config.toml
n_head = 6
vocab_size = 4096
activation = "tanh_gelu"
norm_place = "pre"
attn_scale = 0.177
tie_embeddings = true
parallel_block = false
init_std_qkv = 0.0275
init_std_down = 0.00539
lr_head = 0.004
warmup_steps = 200
train_tokens = 159100000
MLP neurons of a small language model. Each row is named by its layer, matrix (up: input weights) and neuron, and shows model dimensions 32-159. Each number is 500 + 40 x the weight over its row's rms, rounded and kept within 0 to 999. Numbers have three digits each.
After each neuron's rows, "fires on" lists the tokens most often at its 100 highest values on Wikipedia text that the model never trained on.

L10.up195:441510477506440573531494486546470488541486414492575553555478502569446507491569453402501450459445551503533452461580569433437544486469530483497547480509566563551523493469539474507516513509524466490452474536432509447468511538505556467525538517488483571445505507499441450489455523511529561522557489479480493430497514478453519527466485463518501552461528499480459446452543572464458487497542
fires on: " ", "19", " l", " m", " exper", " famil"

L2.up698:473487528554467481610475550507452463510496495539460540452547528484528533440392430551519510484513543533533459496472535447427474557474465500481533473486569447505503468533555494528515560488512485549487484505437481539538437537552473484488526471545482466483484454518540450470419466465535477491440498477489499447497508471489519548556509478513501489433421512539463520529515472414482555555518
fires on: "-", "^{", " •", "+", " UTC", " career"

L2.up619:517509575512465534503479449494539507461480460443498495507568481546560435523457414523454486472426551559499420456538534515448481479460469496492510475513496502532481463536476543467439569507502456524453476459498450462450545537572511534486452459574493505456548520510472544460547500500562542486446562535475469547477579506470601541508506490492519552495477500487503413497531454558458540542499
fires on: " City", " |", "born", "|", " /"

L8.up522:514549513557525532450515493507567434475530472511534485547474497505470546536467480494556515513493479582495530531518503461469465480499558514511484452522470432476438534507516472484492498533469517552567437517503507537458519427570534556508528521418440488523570542540521522502431559508498515495474522518509476448452479452465512555475424505513508527529499559589436413560538578542530527454450
fires on: " t", "l", "if", "h", " Th", "f"

L8.up600:461479465486495505514490438501509536504558546455448521589496491494539505542450546502511513521535559543397534481509446487466513492506491498586501528549495552463518523525476477467485514463470504466500527496403417548508485535402486459562494474504499483486510537496493537526479452556461511546538490514545495609503536541574525482534478483504559534472425483473580449463462572524540508463508
fires on: " U", " ", "U", "–", " Br", "-"

L4.up625:557501477515471543455494527459548533565481513502477523507537469548486473555522467448493505555460599548531511484468474447541499520570436497460532462448459496441580481446452537474510564479521502441503500476525527582485466497419466476493490486601496530402545467481465485476483554437552483531489448538553540502504482568545444545445494509534487527410432420467470461530441523516466535504470
fires on: "I", " Sy", " pre", "id", " ob", "\""

L6.up201:509481484544564522454471474582460444467559492504473518496435480536436502523509469446591424497541463463463523461490529495531535491487534525551459483536507528489474469414486526503546516586510507486454456416543559537511459504519525530416481491593487464566546426468493481449486480512459410484532452521495534494501547479488563568508406503530530493583490462598602515490501523562521506507480
fires on: "n", "b", "g", "ph", "amb", "il"

L6.up522:521508512523520455495510575505535545564608553411542474569466506575494528474470431437516549377526515470474507452505514497501497444480517510559471481472554480497447531444495505452466515501553490512489430450532489526475458520467470531402497467506548538493565445538502527510468486535485463461439489484420497456530461459518499573482475489472497505493512531555462528550448477430544510510508
fires on: "g", "n", "z", "d", "b", "x"

L8.up293:499510536483556455480562565505492459477488552555480529494539500464424465483433485535520511491498477446489563473564473482570405580473530481517529461526506483496496456489457535506554577532496502511457480501470509534565605485482479527507566467532383486529463511497492466481481407460485432525507426555448509558500489519418467500505459568609540574530529489534511478532521491468518508462556
fires on: " as", " ", " Sh"

L10.up395:527586464490482557553492506461521523502574504576512488553513611504510455501494529550553400491549520518459423467488498450465551484461489503550553524554497472516514482521417425497617443495514470466476511514483487496454523465503512494470524495497502506522543554461458434504502555544511448482418480516537498521495544486526503473443444511490476503489466513459489543503502520462473371529494
fires on: " would", "od", "av", " ", "ok", " re"

L2.up131:498467489453556494461552508478447554504436524530457493528452475462517440455445489443516543563472489457486491459506444450539519506452477464557517529576459483517598525563485520508506456477492452441485489445437473461510519462444516420497456517472466545590442518511475560546523543487523516526427502561540499550499548562518541467450522573420596531516507512527543502473493464555465513445446
fires on: " ", " e", " hig", " Africa"

L6.up307:471488583453529527453469488545508503450502541548520447486517480615495530559485525562550535521471490444556565516483497557563529511475443542529526453512542529549498523475429490404478498430554586524534524429502494427482450480487496431533436493504383524524538552508466437471520535515492505547520448506505541525467475493388473501518463560452525494474478420494498523585491552522525512487508
fires on: " by", " of", " with", "."

L4.up408:474507562491528507454515524458443519507515477508554455485495509495487510491484426503512469469430493503560491482544511439434516430497551496525463506584481516507451521471436453555427565563481552544554520546408541500537549496438491457452597493500567528494553492572505487471445552487512500546542521506539466527520511456492490519509440505526460566498535566504441550466531483538524536540492
fires on: "'s", " ", "19", " |", "ll"

L3.up61:451488522533471543616553492438484500584485475475508496451480417493456501497430497444544568510443524506532480478577436589510481601481501519478473432512508599567533497505552527565580511498555491481541487478469500519478512478524500544534477482458493426491498486520479493561430485547505442446497479451414457541522509565498466515518499479582506489507489488501527430514480537536444535505470
fires on: "ing", " well", " best", "ars", " Kn", "hen"

L4.up555:487428498566568455456454505380570465468464436540501441462500563512493505501545483436509473567560578573524493498434456522511519544453452524554433475558514448545487493495463496562500484535522464513480484530462540524488460451495516426459573519516443510479485538473478424545487477483494510500528507556458476568553469494555511530505506519464515565422477515501431464527509523544478524498559
fires on: "-"

L3.up429:523457484427548531516532467502500507517516559516511509481516508534554473421500489532524465470471516497501525494461501466450471468507503465478512466579547615507467422487495560562494468547572483512525543458557452523474461457500564418496538471497540515483449568476504475515472598484574478554563481545471442492505451413556485534563487577502566459518497476569426511535437520487570468557499
fires on: ",", ";"

L10.up443:416498503500439524561514515564494501511473486483493499535571431537494468588444467533497446479470489470495497496550486543526472560564554513506531503516553479498445507493462514470530514498521471508507521518511438426544499477505441421519491516502505461438389489507523412489463466502507547451521489490509520527538449491443415527548454569495512548506487461444420575469517481475462542476476
fires on: " F", " Or", " Gr", " Dr", " St"

L10.up587:554550458463479426510528523475517523561500471500487504537386580509484494440477504565528495467445494431532422529456449523505501495424516515503580505557508548544559464536511483474503612547498482506509480490476480482530531424468505504465506498542463520562491558483482438492473575532566478508503543512531442529493504468431494491519504522544472552514481455471547454525531496527539538458503
fires on: " on", " v", " b"

L2.up335:532482486457481480421547506556497527405526487446537584502453538570518506510464539492424541545539496489454493508449456418518478508515473541452485484517455410498487538547455508484483508493531576480449479486541523516570437498539469466539445461477454485451478464516537438512451526519498492490523480471479530394471460514509430513502551531458520540530510486474585569437505590516579569456526
fires on: " head", " up", " down", " left", " back", "oot"

L8.up54:477491462494531410505470465434520440530491503499456484498449452480543441589533483574533394447477486509531463473481507509494500498474559524535480513572524490497490504501455608526489489575551480497501503564550478491604473491422561606480542596491492497539522451439495520489484487428439459532535446522455509489541478443473547456554548499480451518514538518487497459456504482469447471547449
fires on: "v", "p", "ap", "am", "d", "iv"

L8.up512:528562530503542417480481470562507492560501475424492505515486517460465469533517453494485527537438538514528438532526513481594437511511518501541579488460479575525488511451484528554530452516456485491485451511478464475428532523454536561480460482521488477490486602381498539466463479567484422490432478576489435483518502562455517534504526544555455520500551526522539508551523526510497515454474
fires on: " sp", "b", "sp", " July", "ch", " b"

L8.up228:495541413469483474560500484484521509474510537528600509511513501531496520495535504499437539470514518557478543507489570504539568520514492543436471512564493505472518525484452541469530521512546445497504556477505516507516517537439462471501572408478494498529510500556468493540563449493557573549547448465520562459484511523443495559501465544528429587484491471469476472484490515505443550547500
fires on: "I", "y", " I", " Sy"

L3.up243:468451572493535529520530467484524506466544557515462510562477461492629562507528520457447448557449508539463546475408517460547512395507472516409467476510525540521543488517513548423529507552468456512521492452456481561530502468524526457588474507434478489539477466483507499509502510453431420552528495490439517426551495501441503539470518553565488546573493494500538492455515543501467518417410
fires on: "art", "ert", "ject", "air", " part", "ult"

L6.up693:443517501512567516489560484518484458537512576531492489567506518533557559524395550446494492500433497499509461563467468500521446432485515567531510467516503533538568524472526480471503516557548538577481431428452499548493426513499482497514518507494431482517414459529488561510416451418528514542519517503451484503515464487500513502437453478581548509544429548565511457455529513465490529498548
fires on: " ", ","

L2.up658:515506497492510465494506511485517457490485500466477489491461456568483482547540483437508484510511576476498540587552526483493468417386485454467561516582457531467552486520495614515490451531588538483483470537530526531510462516538552542576427499515531492486564560483485486522517496492421480536498467534464567454572508461508484465518497476470442511513411515469571579432478513550535490497505
fires on: "sp", "|---|---|---|---|---|---|\n", " Goals", " bel", " There", "°"

L2.up32:417511483441508478448418474450538481495535477476458473493466463550553437475478445507522556482494477517548514468547530506481436455542504453523451522518476551514528556519519496413490530520551479411455409477509602509492539494479581533539541518382503574464509532468533459445489543543463510489476472468474496444462487493529487481487501538408483503548527459548535541435575457504473449543501
fires on: "',", "ak", " is", "os", "aw"

L4.up41:559529534520532509476492568508521575474506578503488538529464515490540487534530480527534462483600552486501479477526482461531486498456467482403470421471470459490513489576466611493508518457504517517488529523460517470535499516608550497495479483551514423535524430497548499458514472543496553477505506425451497538530463484427545404562454503500533465434409470530551489512474554463549557442536
fires on: " |", " %", " Votes", " Candidate", " /"

L4.up436:498509545489526531466499438531374526531499447525528508499441422527540537503455481477467574534441502555505427521472540439470453547491470586527532475490498497534496523535511495497527539530552554556493427542480495577461543544480521526477469585479505493451516477557507521474483548498486530452507465532502501557537506567507505510486492513465560447507455535514448485529507463527518529546531
fires on: "en", " women", " men", "ath", " Women", " League"

L6.up134:476481565548551481529523569523499501481448521574543454520521503419544549536561473459451573507600531506451455479502502504505465511475496519456482472484460444456527501487473531434490413476526527500517462512526494440453543469549506549509507515509479465478484392532436521545469513530498541510507550451486526559489427508501415485548428529457432486496514500504452450494490522478528473572551
fires on: "ing", " |", "ains", "ow", "e"

L6.up614:479513615511501550495554511614586458551489542536547469527490500505543454530562534503485439437503507453577471519496522547529466517468428518516513426561470506548523524531459484585521501498527507442497535423464526538481522493444499416491527567573487521478536485469457493487480484472535448501526509449481519484551481532481425462477424435480462570511527425522477489530511453464467512436519
fires on: "ent", "ist", "ian", "and", "ad"

L3.up25:531391531526453442438524488514458498472533544371494583492556483494471494516460520512570476502433518518512468524476518382506497510429506524504500535507453517523531465496573536519463484516542452469523506396475496537474484470493509487487501470557489496490483516449543489514465476457431480465496510515583443447503490487510476487470467506458540518531534543449600464581532553491432511512493
fires on: "-c", "-p", "ific", "ric", "ural", "ical"

L2.up75:532477511518537503399494438479500489482491467495527465474514552500552446480473541403500524541546517450518481567517518492469540489504448528481478535546576454560482537533542481557571467510534464549506554581520535520484447496529516533422521468550540509530472481477439511512520480515517439444531476472499484506478480489519430424490487463468551521463512523596452491460447520487611520463436
fires on: "–", "-", "ley", " down", "ches", " life"

L2.up267:471438517472519535399453444497504510529455475553436523431519514475575526540512508449496495548481482554523531507490496586461613481442515523479452481503509557541526521548491564482478455507467522498509496562485512476524479424515538459425524450443503494522471540465488448514525508570467460503516485510533469493464472565486553495511463506469543509481524458470497447448473592489479518537412
fires on: "0", "=", "-", " treat", "iddle"

L10.up521:537480544511579489495515551516531496457506480522485543564545534559419471487560549451452462517500514453477505469444526562498519488452497503544504501550510504507486489472512508415452536490454489566526478590477534505569504479486538534465526457530559440445426532494550478528505496380468519429543534507526496504526501498504502583526553505441424425555493478537434510545514520490481514495438
fires on: " a", " the", "ollowing", "ater"

L4.up473:462444505503502466510448491512491556496535496516477499478511504476563572519531542530626492475542526463589438494509519539447485455491449454592487474470484445482434516555476447495513494460468483511535524484548515446522518536536462517449489421520538456570603448455466477471504453475519466497580535549560497475437500465515475484491486470530518518383532508512446426518542487438506511514517
fires on: ":", "}", "00", "+"

L4.up489:483513457503527545533498490461535523521525642599565562445520473476528484488546406516504484489486507498522584547547517544433477501586540508516474507521575505521470472524442537550479479505515448499521455473486443516498525503518497444477518438515482469499528433545515470438510587492608506519442493537565498512484440429512517480470446516450521544504493531492456491549573472396475559469487
fires on: ",", "'", " and", "'s"

L6.up722:548533540572513436528467539539548519505499502491522482484479499479464514483592499453504516484510544569512567487443499479545510383489478531576464522576518439513462429514497448532440475482524541545416502422510528372506452487514466533467483489569544494514530416539386538562493560502516520499545469495488505498499492478512546555491464502449483564486476468493482437528473439538522514460498
fires on: "is", "e", "it", "iz"

L4.up712:511473500458477482476475420506549436593497583441517485553497487480428496485574572522513512510501481553499498466576477495557513512542534529509475457566562616525474500463508503483516538495539515453483510449473467533400464517483474518491517455522518461455516507500459457485451520586487475478518488524452399534531514487517472560523501463530498484539423505454444457525574542510468501487524
fires on: " Gr", " gr", "gr", " more", "qu"

L8.up758:499515533477533535477477457498450478524544462541474505561474500474449489494438421419465499554462502508544514525445464499492441495463504489483535524439483506539488495508392494559565487516502487513539455461464474568480546514445548525523607470548397478530455524514497539479473487545551547543474530457502527534524528598523516520509548522500538473354423436464532487486512450509536510521524
fires on: " te", " we", " Women", " women", " We"

L10.up10:462472522442498530535528477418504494537484485536514446521537547478422444485501454505459502464471494488545509503492513510471476466504460507466482425458530487545519524423425576489472444557454438621479474466478367505519515488525462494471480501564493461528514447489498456505564466546444488582529569561470540536555516564498445508486538552465498472464518460540476547447442513508392463552525
fires on: " was", "ch", " being", "tt", " S"

L3.up254:500530458490514507475433514455554449601514420443494547488527455468486431482475464534588536485566516510520494520499495484528464461506498375540537560514517420516491563487492492462538500491573511516468495504498585511476496447450531468543522576512508554417468551533571479516518596489497553465480450511540467489587467507491463447532521520513485545472433446491553476501540551511524476448483
fires on: "ak", "ay", "ash", "ass", " K", " as"

L4.up192:555546587539556504477491571444416486448448489448517499466554466508518537489439436468508535498618525522542485480443478489512519507499463500435543520520506559423530490543510526461492517464481501533454495533488521510519506482508526543566556469475455487562523528473497435465482450461510475531449502463471438473554527453526538519502438523492523496509486449518502483501465553571515536492519
fires on: " comp", " stat", " ref", "mp", " prop", " cl"

L3.up610:510452516485503460533511514478500596509466510495481546467421514543549505492526520420453553468496510491498546421458481438589562559488479411486482512499505453535565521506434573563538522553459528509521500551458522434491467427583538476538569525446476524505520493458479534482511495582398499497496439462514502478512503481583443448504468515510546532480473529536531483495498520523470555453477
fires on: " ", " do", " |"

L4.up749:520469543370566471526480474494542483492499495484495511481548514551566518487477468541537489470501528485516563484509528525424504537499557507493521489512461586509475514474508491514510509501525551451492479480488436498519425454489553479469428507557497519502554565541528428445497537549603538504497519470519478429489470467556379498536567499512427473595476482563545464479516509478483468515445
fires on: " |", ",", " /", " sk"

L10.up561:479530505498495390554522447546449484500455496585483629445491482584504578512494535466549520452446523536479463450483567465453490485567454514541444421514538447440482507480488475477539497551490537458547493460531501482553533506492487548468560465532500503509546435498467456538464403536480527521522548534532466531453454479506479482531510492549491476514524475476499480543550488521455517494523
fires on: "R", " R", " N", " t", " s"

L10.up19:573531460496459535601518479537506513496526522530527486488584506490485482521454489541481502446521513442436454515522481494529581507488508450499523434560471564506573543484423561511529553519456516481534476480469452583483538519498558535446521478475513479530496525492422531500516424570503476461545467441462518630521529509495515469552461522480503496474491427557530433496506486447514487428503
fires on: " |", "-", " V", " Al"

L10.up159:453572477496431587489465457540486505559572479474467478474505497541482498518516540537493495514553554522596470474481432449500472538481483524540464478499491493491561531466535517534481533461487461478518477516582513522520549526466448518491489460493397550481459412514387503466554496496518546535476466463487487487510460521467486536466438505442534543487544538492521496502526525453478484431512
fires on: " in", " who", "an", "9", " and", " al"

L10.up39:464516551478574506411521516481420492523532517426498549513535486451433534510538487518545510510484529493522465536549452502439440494499484504497528483500488537461488519534545473534503540416536543538537481489361415497432522488466567524444546547475561480529443595491523472476495485537487491499475480528460532550491519500561515478514473466497457492535460533481457464500570493483596521502497
fires on: " comp", " cl", "19", " Cl", " con", "anc"

L3.up67:565511530505477562503527533465513531498481542491517548458541546534484411553399489504483572511502614488467499445533463492425443597460489561494525406467545520574510504506471471513522506467642427524493486540544532454527481430491574521446501458501542509492476452478503549436506486488493525528429530519435463504545458515504455501525568548545494504566458441486481500528515554520477489470497
fires on: ";", "ating", ")", "ated", "ics"

L4.up293:512456543481453471545462523462489527522512513520471527476561558449546495524518504494506467403504536515584529490526422551583520538481556497488560496516518506540484505474516437449546478506469475540464495398541420464454427505445536518524569529533562504510483458464503525498519541493560513459437501505516527510454432509457548565486506450452524534561468517479504552472496481515505504546447
fires on: "o", "ro", "us", "ri"

L3.up190:501478523465504588560469493522453496483536492477433544538492550491477436437436490439494457519534525478525503538502436506465489482596506531487493447454582524444448494540484504562487569425531520507466534473525466472448434492564487460409428429499551547520468523492531515452495490552505510438484572536487528454538514506488513431571535547515504505519513531497533557528509490491532458495514
fires on: ",", ":", ")"

L3.up723:492552470512496554468442481430469495555475488547437556536528483471399510453524455560560515436463569476520498525511513474515488416472466407486515407498513474598557480449510465538532485496570489517523467515505472473519456501539551477439435510453548527481536530478411475507513480539454496507539486474514481543535483492556473466487571458484529501445443553500519557533502510563501456537479
fires on: "in", " of", "ag", " Species", " status", "ivers"

L3.up22:514414519511495460492460561449488480535499554457562596478490539405439452504537453505591481544521528472499581452526515514449455524425522513488457468478524523487537513552488472570541492486548407513473409493494524505482505544544512487524497501490512557497492455572445554505538469499532518458509435526554563475590454555496529477499469572553452545546437553457519536488493479524480492530454
fires on: " and", " or", " &", " See"

L4.up513:481523541471492468456534531556550443478463541441554524574458525495506497535556598520443517435584503493492458481512517524544480457496521486487520529481510524504511508536414480437419508520548550416549458491486575494564531477521475462476533539611514481525462447481567505501506570488499448463474469504514541480477485489474466474428441529463515574527517435528482510515519499505496458427453
fires on: "and", "end"

L6.up397:579481456498466509570524509451521494509542451480425524534525540504532513442486534467507465561452568487472512516423487564540505504459474500577531496510531484528484467496497525450495455496492455495511471458552477527502433497492545521437505381536448504589453537470477506498534434537541467444507629496575470504504534492523503514545508548499499475474443465547535478483495590494541523469540
fires on: ")", "at", "-", " I", "s"

L4.up466:537475567447532450515470448514472493561516413498455548514440474460529482474479512528519485510440499511451502495520502521518470513530489499566526532562453509547524516503480450451492471520519538512594490494520493532489499444500477585481480493557445492514521469348492456517448435503520521493548489516563464504612462466467477553520507489469545486517490399483554530460513568513396446493537
fires on: " s", " S", " with"

L4.up527:470466509527508516487483543554558475473494417480537527485438536430496451482467464512418524467541524591551485438445462537446482515551473503548471465494508488487497455471518493543569489509482420495553508493539522558490515506573531477489526535541479523515447506493448478479537471503404495425497555543469506445551499507550507532533482512533522505509516490453465507442564587513534535579546
fires on: "-", "19", " UTC", "CE", "18"

L8.up108:496537536425445497516433440506534492453499492540482435490552448485496492569516530466470492540497547498439488399392471531534437563520450466523501433552443432524558503510555521577448550458457470511488497470422538504498472549486461496525512459548552612544522490479464556464484546490564556471539517498483449490494442450504530530459541456543551484528477539507513436493575495485487527536518
fires on: "i", "a", "an", " B", "o"

L6.up574:535444491457525504545501570460521577418572478534525439512544477577522525490545542449482531421587511520557503542505380488462530490469568514505555492516523476507527497451473509485468483480557497497476546486479490511442470442523505449520489503576484538576477528512431445521494499385534595485495528515469524505507511510453476540487455563452510514459482502463532523496530468486468463554504
fires on: " of", " to", "o", "y", "ro", "ang"

L4.up117:482483384500472492562514534507514532526543467500568505457469494508515553440509501449493451467504547460487479497480448485453525518555499487468554510537505494494533555475503473452529447423483565496520474522486445488571528536598477588528505509454536483513526435511502518482507563426508461467495509534533514468476445525503551521563504548486503458438514571516489477502544484437558517551523
fires on: ".", "ud", " (", "um", "+", ":"

L6.up405:432584475453496519475449499529482455560448509502492418506604535500534464491489529487465484518538539555547544553454446538453478542458516531452479533461445474559504463526497508502516537496500480508536495573477479587530495484494406517495507544482499542446540491469511474526559467510463503457458504511414469481533511453477537554525512544494503502421460488453498452556490549407506541475491
fires on: " (", " /", "46", ":"

L8.up511:484474510506582423473522448507513529467473604505511477518510492523531537606471446501491522563510520464449505492454470490516445516528554503587458533591436523508490489513527538553505479518575423470491524523556445544451485499426575458431494461524588530564487523505488481496433501571557543516545524517492455482477484402489520528503482518507552569505538496531461543488579509473483480528484
fires on: ",", " two", " five", " six", " three", "12"

L10.up48:554477431466459541534478494492506470530510541563462483450519523462548484518399484530517535491532518563557532461413515607487441521501477501516512483543477481529468590469463565482529458502503491533597517481497495509471439486525429494485488471439581468474494479431498490467556494463492543537541488519496529511548518471492452536566468513508537538530468447529419474523531474541519561475472
fires on: " ("

L10.up756:519469455468499519463493551464541607501545509503515453516513546474498541460456508435538514483509477490505413482487505463500536533477559578539500565497442472499497470499525543510518514523575547546530539418505593491543513515415498530498503445472524467583453480443505529501541485453398502497454420529506554423578560539488493508478478431503488569430499503520484469502458551489458529563560
fires on: " O", " U", "I", " I", "it"

L4.up299:515486552506527438538468454446500507568555417519478470506544457519485480534508490491602471547500428492475455477485457426530515479474473527448559417436530533475443467509539538516465517472550504572575571460506532551417511451452460496417499482556446478514451466524506532546432539514500465524587469506490543528585501499508562525512529500478483475484471471469517445493474544518479475600527
fires on: " that", "ote", "are", "ate", "ace", "ome"

L10.up1:459508440521524439525438501469532463493531574504498501515498523473510485519432537501494507491535532562471545492524521492543437490498443474488522518550491489540518524439536590572482535528420511470513546512504492500586424542474481550472407490461588547570536490432419532488465502493520485478502542426427487533564466449436534526444428434468512574501530510560520411442512538516496459472492
fires on: "b", "B", "z", "g", "ig", "ab"

L3.up474:491482541408490461480520484421488527524546497436458475509495468484402571511511469529564506523484632500534503498514532446552441479547436458454546504485498544492515459566523528414491529547558389527506509487451507504448573466442488442482482410541485467519505532499475469543532547499492563517572515512467550521502459485594446480482468536487499535539509496481485528476555496490505527431520
fires on: " con", " comp", " ex", " dis", " sur", " Mus"

L6.up611:480471537548543501478537500447504531528448562597467560505526538474485490522411476574512513453497546488450588558489514488493482534509469464525508553587513520504557471400489499500513582515555474557485483511473465440602565496465487448471519430516451448508541558479486500493510506486480546468441473429492448485541470555418507521485518506499426554527494416537462439540508525537453498560541
fires on: ",", "al", "ical", " political", " health"

L10.up725:468515564501594430474532545567542386519523502439464553526471528497470580499535467550522517443474518512467459440456568531529482428486495487531469509474476468499570569439483526440550507562478458511493497510510479521560581499401497574482438448540539579503539498483439488467513474507484545464484465476514431512508477488456473524464503551550483473501517498538550457534459539496522482449494
fires on: "p", " g", "g", "ab", "th"

L8.up99:465443525511571548493563434527457482489525510494541476512450473489510454546455445518626599486457504491501486472510441518457530534442514477557441529530525502460483475509510491565528514532563539486495543445521460527536501484427477482571459540480474530512450491473440443530509519535508506482448470461498601555538471521497496484553480499460496493499542477487525513546537459512586505376452
fires on: " K", "an", " Mark", "in", " South", " North"

L4.up464:533483528435493507478536437547521493521528484487536486529521490485465477575453493483509545486399523553548480450515488507493448495491504492556525485532490498481472532583545528485452560508465531500537458490572468503506498446418397469501491419490402517557526505492485448476551522572502530516456543436513449534504533542527525459509486502411529524459510554515467498477490461496521484456507
fires on: " in", " who", " to", "'s", " and"

L4.up637:500444527525536547475445498487496520448522545491526509568511495432492565539482580527509484521468491521464477521488491523523492462466434499458445534485484460481522547569487576483475530461449507485527526449489524522465566507419513440489523504473503545545504627497512442481490504529422444508543455458535469556578481552500490476456477527493552544503472499544440493495508548552463388481466
fires on: "ection", " addition", "ior", "ation", "ission"

L3.up160:513541563501485545435522524500533601534498500528482551497564581422493517511427506535522417569362492508512528515458512447502461456479524523448528446529460532461496502528466506453548535483553454512499530456550556448476505464491507509461523396508429457525482504554499552471487472554475475521487521553531460524466411482508540507477474497556483525553453417523503481521441543563511468541508
fires on: ".", ".S", " health", " air", "0", "al"

L2.up83:499508518515500556577509570500530454519468573529520501480446525501541515544458585526535616510475554515560514475466505460452492528484425526454511470478519493554519472521539520483518553471559524513585475459477481501564476527546493434464454431495507491538516494492464572499559526450428486450488513443512496481423457488497461507488495449452521516463509504529508540487474428502492496566510
fires on: " career", " pro", "oc", "^{", " neg", "ac"

L10.up437:535575554516490511527547499541542515509500462462450518538483468491484525496414587516519487548443510455505530392527535510476462487466529542534476521498492456475458531544448445481495565503473469526436517516475520561512476512507465473467442454501474447542560511530441539554546477428496609453415515507510446511463522521487468559473474472447459479504507622460576458515590514571512529487544
fires on: "-", " |", "|", " -", " vs", " and"

L4.up624:504498460479422531535468407503537522504426546487526483484504594500484456536502498458501533456474448496448458539506441527532560583432553559508500512545508505601516438417486544508547449449504490454565501416533457520492435486527510473441497418519521576541435440471526473504505528482480463526526503476478471459492515534537528500503480497492540520489562435438493535525583485485525453502430
fires on: " not", "ally", " only", "ferred", "ually"

L2.up342:513463453485556487569501526532484534509494483510462505538484565609508515528483510533537486523476485555487476467503520469462554495506516521497467476559573459454560526527489503470502544520520529522478490451397467516532461520562510488442501489473545624477498489530451511459545518482512467533521447566442422558429546502442477460530429605476526459526502515508503498438488470447475474501481
fires on: " cont", " ext", " num", " resp", " tw"

L10.up448:471496524556558500463499444562510498429525516481540503519514524412475510526493498441439506508487554495527570473491446440504502515458469500537473500532519462503458468509497556478518545509559525487498415505457460535464482457527528436442549574522383464530492526445469537558482528484477490502501498508479488403535530458569512483588574544535519535404418486484510539507494436523501449470437
fires on: " ", "-", "–", "ad", " +"

L8.up763:472435507426534493523411487526470476460489475468525467441509480460504511536525481416517452539475548435475495394434514481537388476543521547491547563514582509495534464524515532533469537508542446517549460508520494456554487514518522492528563583573499515524518499531520554512472600482447468551462528455467458482503434498555521489504562414484513437477477544488485452488494454504571452536490
fires on: "a", "i", "am", " te"

L4.up707:511449517545519513539501474521414536455599500516464483536503518489462571560555532565526530514477453458463601538474484534504579487554501489514488549475500536555498546441542484526498424412561480538440507466408415454471497507522517538504428502486521496481471538488461445494492445555483450528529564506542468509522448462461461505532454533523496452461447527499532502461518451546457517462575
fires on: ".", " that", " of", "her", " F"